{"intermediate_size": 768, "parallel_block": false, "weight_decay": 0.0, "decay_shape": "linear"}
MLP neurons of a small language model. Each row is named by its layer, matrix (up: input weights; down: output weights) and neuron, and shows model dimensions 0-95. Each number is 500 + 50 x the weight over its row's rms, rounded and kept within 0 to 999. Numbers have three digits each.
Before each neuron's rows, "fires after" lists the tokens most often just before its 100 highest values on Wikipedia text that the model never trained on.

fires after: " the", " in", " to", " her", " on", " he"
L10.up188:440609530525503469473570462452595421550575556529485577503496547449468448451610591486478477482530445456444500448523496479498454452480464548344492553559500473535503546524457544570452492556486455405508452498586505543576431504383550475505477452452426486471443557462461490479441480493591455520
L10.down188:513508506454448447521552592457491561432392476460397461443466484376503420488491454603534472601530506508503463528414461420479412456603551465535517538438562482461472482562512584454462471435460526497507503494552606499406567522540367406492535516487490489546489480425495529491444564425501521561

fires after: " v", " P", " L", " C", " T", " N"
L2.up418:546570515476477467496556522527536622435482455481451551550589610452511555460474504595536493518568465427536459489531505495506470551504494614492559497512526495389479451466560530577458521530472452566531441483498485593438427432491431535526501499545457511442535518534468533539525485604500514540
L2.down418:546533520486458406527522471457512560470476478504452546505458500534506396510578528526528458412524551534612516576399384489453471489433445540529527586544457611446470494552513544421394427401598452533591519554454591523559615448470489540487446472468528565514442509561463536482469510497493407520

fires after: " Eng", " J", "re", " I", "om"
L5.up361:493511430413435517516613424549497506457563501493567545469583545511532494503547578476570419484485490356448470566524498611488578580449389544516440434504521453494485570501535537534474442552590549506459472589460466494511448576460391555503453504526588474494497524294486554545554561581502457517
L5.down361:554500522542537514445539552523544608503350495553467463470465486389518466592489497480406568466528507530539435474535569513533467454538484488515492469448413531461439346382531499541523403437487468492515452450477483535549466501512444493476583480420479442510531533445544532448452415590578541572

fires after: " m", " b", " B", "eat", " M", "ac"
L2.up240:473489537496501505587514497563512505485562501503525482473612510418537578508611521514498519620502375463442408553505590517509515499547474449559589471465445475552459587542489511488581485445536443566439484456429584559555454436584565495515413510539507476512401559471475471501478568577448517526
L2.down240:465407513456442485496485401492466416531514476402523482525499602529447463522392517482537528504508529554524545483418500428543503526414458513441430470570547516565454505513561509497527538516467548351474455539534547488469529509446528582524516453510410557519517416494524554474485427532482479569

fires after: "o", " l", "ar", "r", " H", " kn"
L5.up223:519456536452570482523508471450496547458435519496493537502531567488524483510496432498413530504505554519616541441449661492577566420509465575517515431463454405479507479544555492419534464503460448535440501504546507481576465455465457445500558509545485608479488473459427426485515464540460474426
L5.down223:509579475507443469476577471362538387371475527485436398503504545542586433555489494542476591554455472437433479503521455545438475489518561538520420502478545533423561561483473447540546482511444513559492522513468466544459536589429467561523489430498529407561474474500514449464481477506546553568

fires after: " sec", "z", "ix", "ec", "az", "ir"
L5.up495:527481567475496400414458460494545479568579549475508541475492488577520558472474563494461476476473606503556545462560574606548408407479505481428458475509486469472467563484551568547481515531419547514504521448508471546489536410521518462471510468426529491493614433521530379484511441507466403506
L5.down495:559532493420509520525593514556500562459470423467562520538546532520379472628552469562480403477514432610450570542462454486552459426524467509678506566497568476507533584494500483381564440520550467536497486520462571515441558530440455513582552485533515479516442595507489478485441594443520547481

fires after: "l", "b", "he", " Bl", "ar"
L5.up552:504471587507546526475438462532502520533501462383455525521453505528527510521464537422401493574578510445481383481587477518505523484550426453537539460446466449509519570480471560552544460616571468537445512396494537509515457600433514501464548646552507506520550429538442461465514443457515440492
L5.down552:475452418535503520433518612457512479477456525494447468423547396501474536418537510557567499433540489509430489458399379521578435494478504558488378595445424558461500459523491460496442588493554512495510511474644547527501514448421545505526486446496562522411545518501485454490503466471554514506

fires after: " D", " B", " d", "B", " de", "A"
L2.up307:424527461468503468599442547481502510491566598493497499426434423502456466464449455495573594564525439538491605490515534429463530436616467418494394504503500611461471522498481475534524546526452469553421523602489537557449435512495489463601468574499565456572499538515472452482473453464491428490
L2.down307:589486439568512460500568467482432495467501535518541557539539518463548588453506537553513506479463608500462529367570501543536551604587532568462444436500532516555574546499438571459417460527480484492385569436448496431485539501476565479465560442483571443518461497535470523529590545454449537495

fires after: "at", " the", "it", "ot", "ild", "et"
L6.up45:488588514500565466465460512525526501486442478529468547568483477541577470499543453446497424514452504634565534577545519543568503464461408478541566473576534483485473513578483431539442472569574428506523417496520482485474497486519492464581432492487461466549426437567481426514546489448540466551
L6.down45:495408471446470418493459447584434509485557550482509471480488532469433488517472517421529502472462534475540447465528566479510484496458515423510515574503542482534570499415574471458512491501480549500467477483538558587467473484456514499505498500393548485537546548501555594541393427509463508485

fires after: "on", " the", "r", "n", " l"
L5.up50:554439610471584560521506494450568517446459534440551535469464493478462448466445494590464493520479484589499601389448537473578541527537443608496463477507393569527523531460425576471507469485546520433539473500554440495509512523442540547540587508506524515564481457504467483501533558364584501511
L5.down50:550567553543454418425434506420376514501536547502404533540527522522511414517490517595585426500503454505398560549453524374549550487501604463569380474595641478502483469550526486502530543573584551576473523574475452577475500490500529491522474492466427393477531613500556515582536450495409511424

fires after: " P", " c", " C", "P", " F"
L2.up243:560464547563445558502479493536541581424574427575565487507506560508534495441479525593447455594560506400534473493508511429379517543456546566472461512422477504436581461497544514503531516545513556534520481479411553497407483400457429542490522411482552557531636520525523540432498516497594521446
L2.down243:443456489459512395509477474469604472472559461531382587530381533487565508467456532449478577482400486540491471480404453525429531495611529504431521467526547481441542526508525546521482522477458459504392526479516501454533509445543433497398501627504495495547471491518474501454486591416489550540

fires after: ",", "s", "es", "ies"
L7.up493:622491613480454515565464526552496462568496542415533436473446451531518531493438426506521425462436591542497530552423433586491464466540515518498512473386577595461597518477485503491519485587518497493416493550618480493456542518514550429542582463539555465555462523455469550456523517519548472537
L7.down493:471529475560458549423479442474494443437465461572502435490445606562454562453596407497485507538606518489407430413491486476528488557530581427467492553506497452467508379542469553569493483489506536548469558466485489468476495559437396504568496374476515501476476470496517517483470546410492433540

fires after: "s", "es", "ies", "ers", "ts", "als"
L7.up251:448478524554528515526471470424447572519457579499582527406468534492478551493455428593538333483552548498531580591452487503510452467447432464589528453414462546552429547491481538539620461621447463527491416548534512589439580471437513531544470543529513467515452460531490511484525608442434476503
L7.down251:502546581519551507583540432527461456465444572545485508407480573457443489503429465441454551441498425450447544459514418501532559478526679480466553486406544514375539564518518558518500539511533465554483605501528526527513487588484587488560473514521495495487590480456460439505481431415533484529

fires after: "1", "2", " w", " k", "4", " m"
L6.up150:474582503470480547462473486467524473513532436484491509460546602524446545496570513532531443443469522514529559501444507451433493497563514477441513448500407549491501439520456592442449480518453461532483469575515432495521569550466415508487464439471515528480477568462502600607450440548481532550
L6.down150:506494601569539481523408507484509427518514449491501441513518654566507520528408503457505440456516437518490515491492530529479453522450499482573502455468530454507461556397506595474503557435572516445494486508423411502524485452409502514471451396463464434488552454427419510473475449579524487509

fires after: "1", "t", " ch", "2", "u", " it"
L7.up25:424498610518551547534421498617537509552485462522435481511489534494483529524407542589489549600402481536532541471534545438494470504495571462516389562530432595551451465486461545476620473503598456473553493492456490478566562504508498543514439458444516567492487545523593572618501497490534438501
L7.down25:561525530545429475480497469540519534515491531491524444531546555509495439487464501490457455401514529550464537545464426554414497567499577540552522432491527554503539426610555431519511569552472519403468542545454424457483464530398503452520440483408642527479454486543488559556431414445450513435

fires after: "a", "e", "o", " Le", "i"
L5.up270:564412486406437435479441576365516496456523436565465536503516548488549559520463510489504611455440524557442446497595540541583526459537513486473429550474503458501549611457466466408498469525527564508447549542468545518532562541482453496457437477492548503427426526528497441528435534498586489498
L5.down270:503523568559554531456501547522465455549501582373531459583512579612535536449511415448522482560563545503534506528472516542484532563508489469586430520458532496443484436476541544475595532574495501496556363491486461469504424518528517595522492517618480482460556505490584522524512376635545521511

fires after: " A", " O", ".", " B", " d"
L2.up443:528499545457434487529444474569554420508534551455542501484513500521473461571529393552506474457483432540576486518465579452469537456553496465576537515541488541494486575466531480419487583504485470504490526509530575515447525562555580407561347576573446554613528525538500516467454529560530469546
L2.down443:548464478500480573571464586422538505521453520568440511483541481460484498428520472439520500489643481521483461441486472573452514503533505521536432480460507467523541533414545472403481496471518511463425542489451394558445495557460480441582588505507452509524533556526479501535497401464567484501

fires after: "u", " qu", " pr", "ar"
L2.up384:532472477521429547498501489391491482510482560484503475432468499570538437453587586389486660428566571534443474557538473520591407514476548460544473578460552454428490545535517535563426497553600474507452388517504456464483462518485520486498515536483459524439516520486466556490454474529527539470
L2.down384:537520583445583485532515434491439495573538527518546508501485504533455580455448360509473502460393429471435501470537537407554577514490466559455524570500540531508473425534594581513564556450468463541523558400479516618471510542455477488526438448467504451531473524549564544584513530489538462509

fires after: "at", "it", " G", " T"
L7.up143:510538608519494441505562452504487521453407586488555549589536451571530603533429496519428468433476493484539537513546532517412449437522530498506574627471537531451555404533542495437476462430455431505477463520436482499608485534530463507503441417464473569500537471513513495325460471500463466497
L7.down143:570563520498530525606547619437492588482463475502486455542514552551433519513473502517429527510473435455492483451509435431477453523465468572433504514535459529543499605539452576525536529477494478566463427464519486475452577511531499528486487475474561492544527462459501507500450417544487408498

fires after: " M", " m", "at", "am", "it"
L2.up670:497387459413435450595545396468394499481490501526465486567489454601533574456515450566404477492539506460504421429545489539439479386455525485502418469448477536498549554555503477466526481521503462461502470491480439455528495521514430513530479483451451474504563539523467473484557501452516556553
L2.down670:532511590563573529397529596524526466419472484481450413500551519532509496481507496478491520446494435536490555573442532541534456541446467514408576438520510593435469528457530478434440488542491433423578479522501517497542432430516579579473464506515494482558412469408479585500450438491463450483

fires after: " H", " B", " t", " T", " S"
L2.up48:513535562428588589524467422508522472510465567485459607537482442560527476514505503432537477569520500461485576444586500502447424514548505546539425538526421397531488520560568507480520445491516550491542533479426531582483436506512534535460550471485409564509467545499393480494452536468597436537
L2.down48:557508404518598425422514469513527537519473517420428509510507453552542550491507529555530544472407531551610476486528538329561496477485470501499534481537587538588421462486429561481390496522439472572468527571431588475404502518540558517502507500519449475545485554476559553506570548461450577543

fires after: "at", "is", " s", "ot", "ons", " found"
L6.up270:455556460556526441466417513459476469514402429500558563571419472552493481476594476530522571485637509535482581471487548440519505535492483465488538425504479517501525460523486418449378509538438407463599470416575559482574458493527538462569463476493444514500547482463514439467502560488545536490
L6.down270:446514447394464549475527421483571596557601561490488475541535457410568528506383479521526502424498509529511462480497508472519527495527491466491491454515410468510453516536531507558514442536549546493440499492415524552456531454473548364582515485453463564473464497486452519388462503492528524513

fires after: " B", " s", " b", " S", "s", "B"
L2.up372:480500531481562567529538478551456518504451583441496422499473494488527540553561571400506471591430568459424507517441509462489458482512460522435524520491450474421465538466620466485548547507553466495455417492444538475568490521474568537524505547465519462465512563496430432552465524483604415462
L2.down372:620570479529377504512552475479414475535443476469571522503525592523509620481482560482624560489526517552541541584468471428529463484505489384487525519417516451560389520418515473566470478579544617453495489497470612477497546488530458494484432491484534504483396532527444551461513425440519525579

fires after: "ig", "et", " H", "f"
L5.up5:585529532533406549590581531522522522554460477478470490476450551430493513491590424536467529565400553512503384469518534519515430504504536557494470448504493490539432514498427582432521423457499540528498510520486486523556463413500542472448462441580495574522447463476602430344477500481460554476
L5.down5:503538498480484516464502453561461481448502555442502565466469502467419421532530504473549460495492418547548553406518410591562525506532537466579463481597463445545554451561452499429480502543469486490492599522474545529449439580529429588420585554495512487564541517434517515475458455519513439464

fires after: "b", "l", "oll", " Al", "pl", "ber"
L5.up391:499432529511529463405397429565527464509460498458519350433360512508495531484512495416380477482576432530543431511494476524559516484451444508445511503513544551550453490557538459537571503649528477458563525536477543582532543528530504416468432537551473492474393448589489541525493454451505476460
L5.down391:516550490522526504483519541475584443539489478524458485517476483558477455514489506445483559473408504430511559515536588408509518486456457503467523498439509539430541523534516463472431416461627500529532426531534527489477527468491540520445458459579486562411433538490550541449459508489628514559

fires after: "a", " app", "e", "em", " de", "on"
L5.up709:525403509421551428527548534417517530434535483438494481401578467544437530540444459460458564438457479458522542519525507477436561472536502516565463528554485544437474538472548487405577455572410513507469469540475515493478561516626508477481522467435567563444470551468449504555523578428475424578
L5.down709:501485482523506514509408468633473476558507539440438491445476530528579481468538410562439516454473529547552400543506580487432464474414452486438484494474487498367470511479488451558478569392545501526566452527576546385508512455426578528517491457509475490428473505506541541516539531448508452515

fires after: "t", "ect", "st", "ist", "b", "ill"
L6.up107:591541539483484450515471418501561487472484534431461542423460514483471421547486500467515543478545480417530520500403611451483482459471498483457491419471504586563470513542554460482432606545453452502500517461530491525424480512481584535528508437459433494517500489489484429531611524464398494469
L6.down107:436521542533447537500539518596462562419547517585598488496497512559525525524551512541506534477495437537536462490495537528554498451521481454568449546580489530459550463572526535422617596460412562446518376511466556505512462500480490487448518439509487456437444501562469562502460454440429562494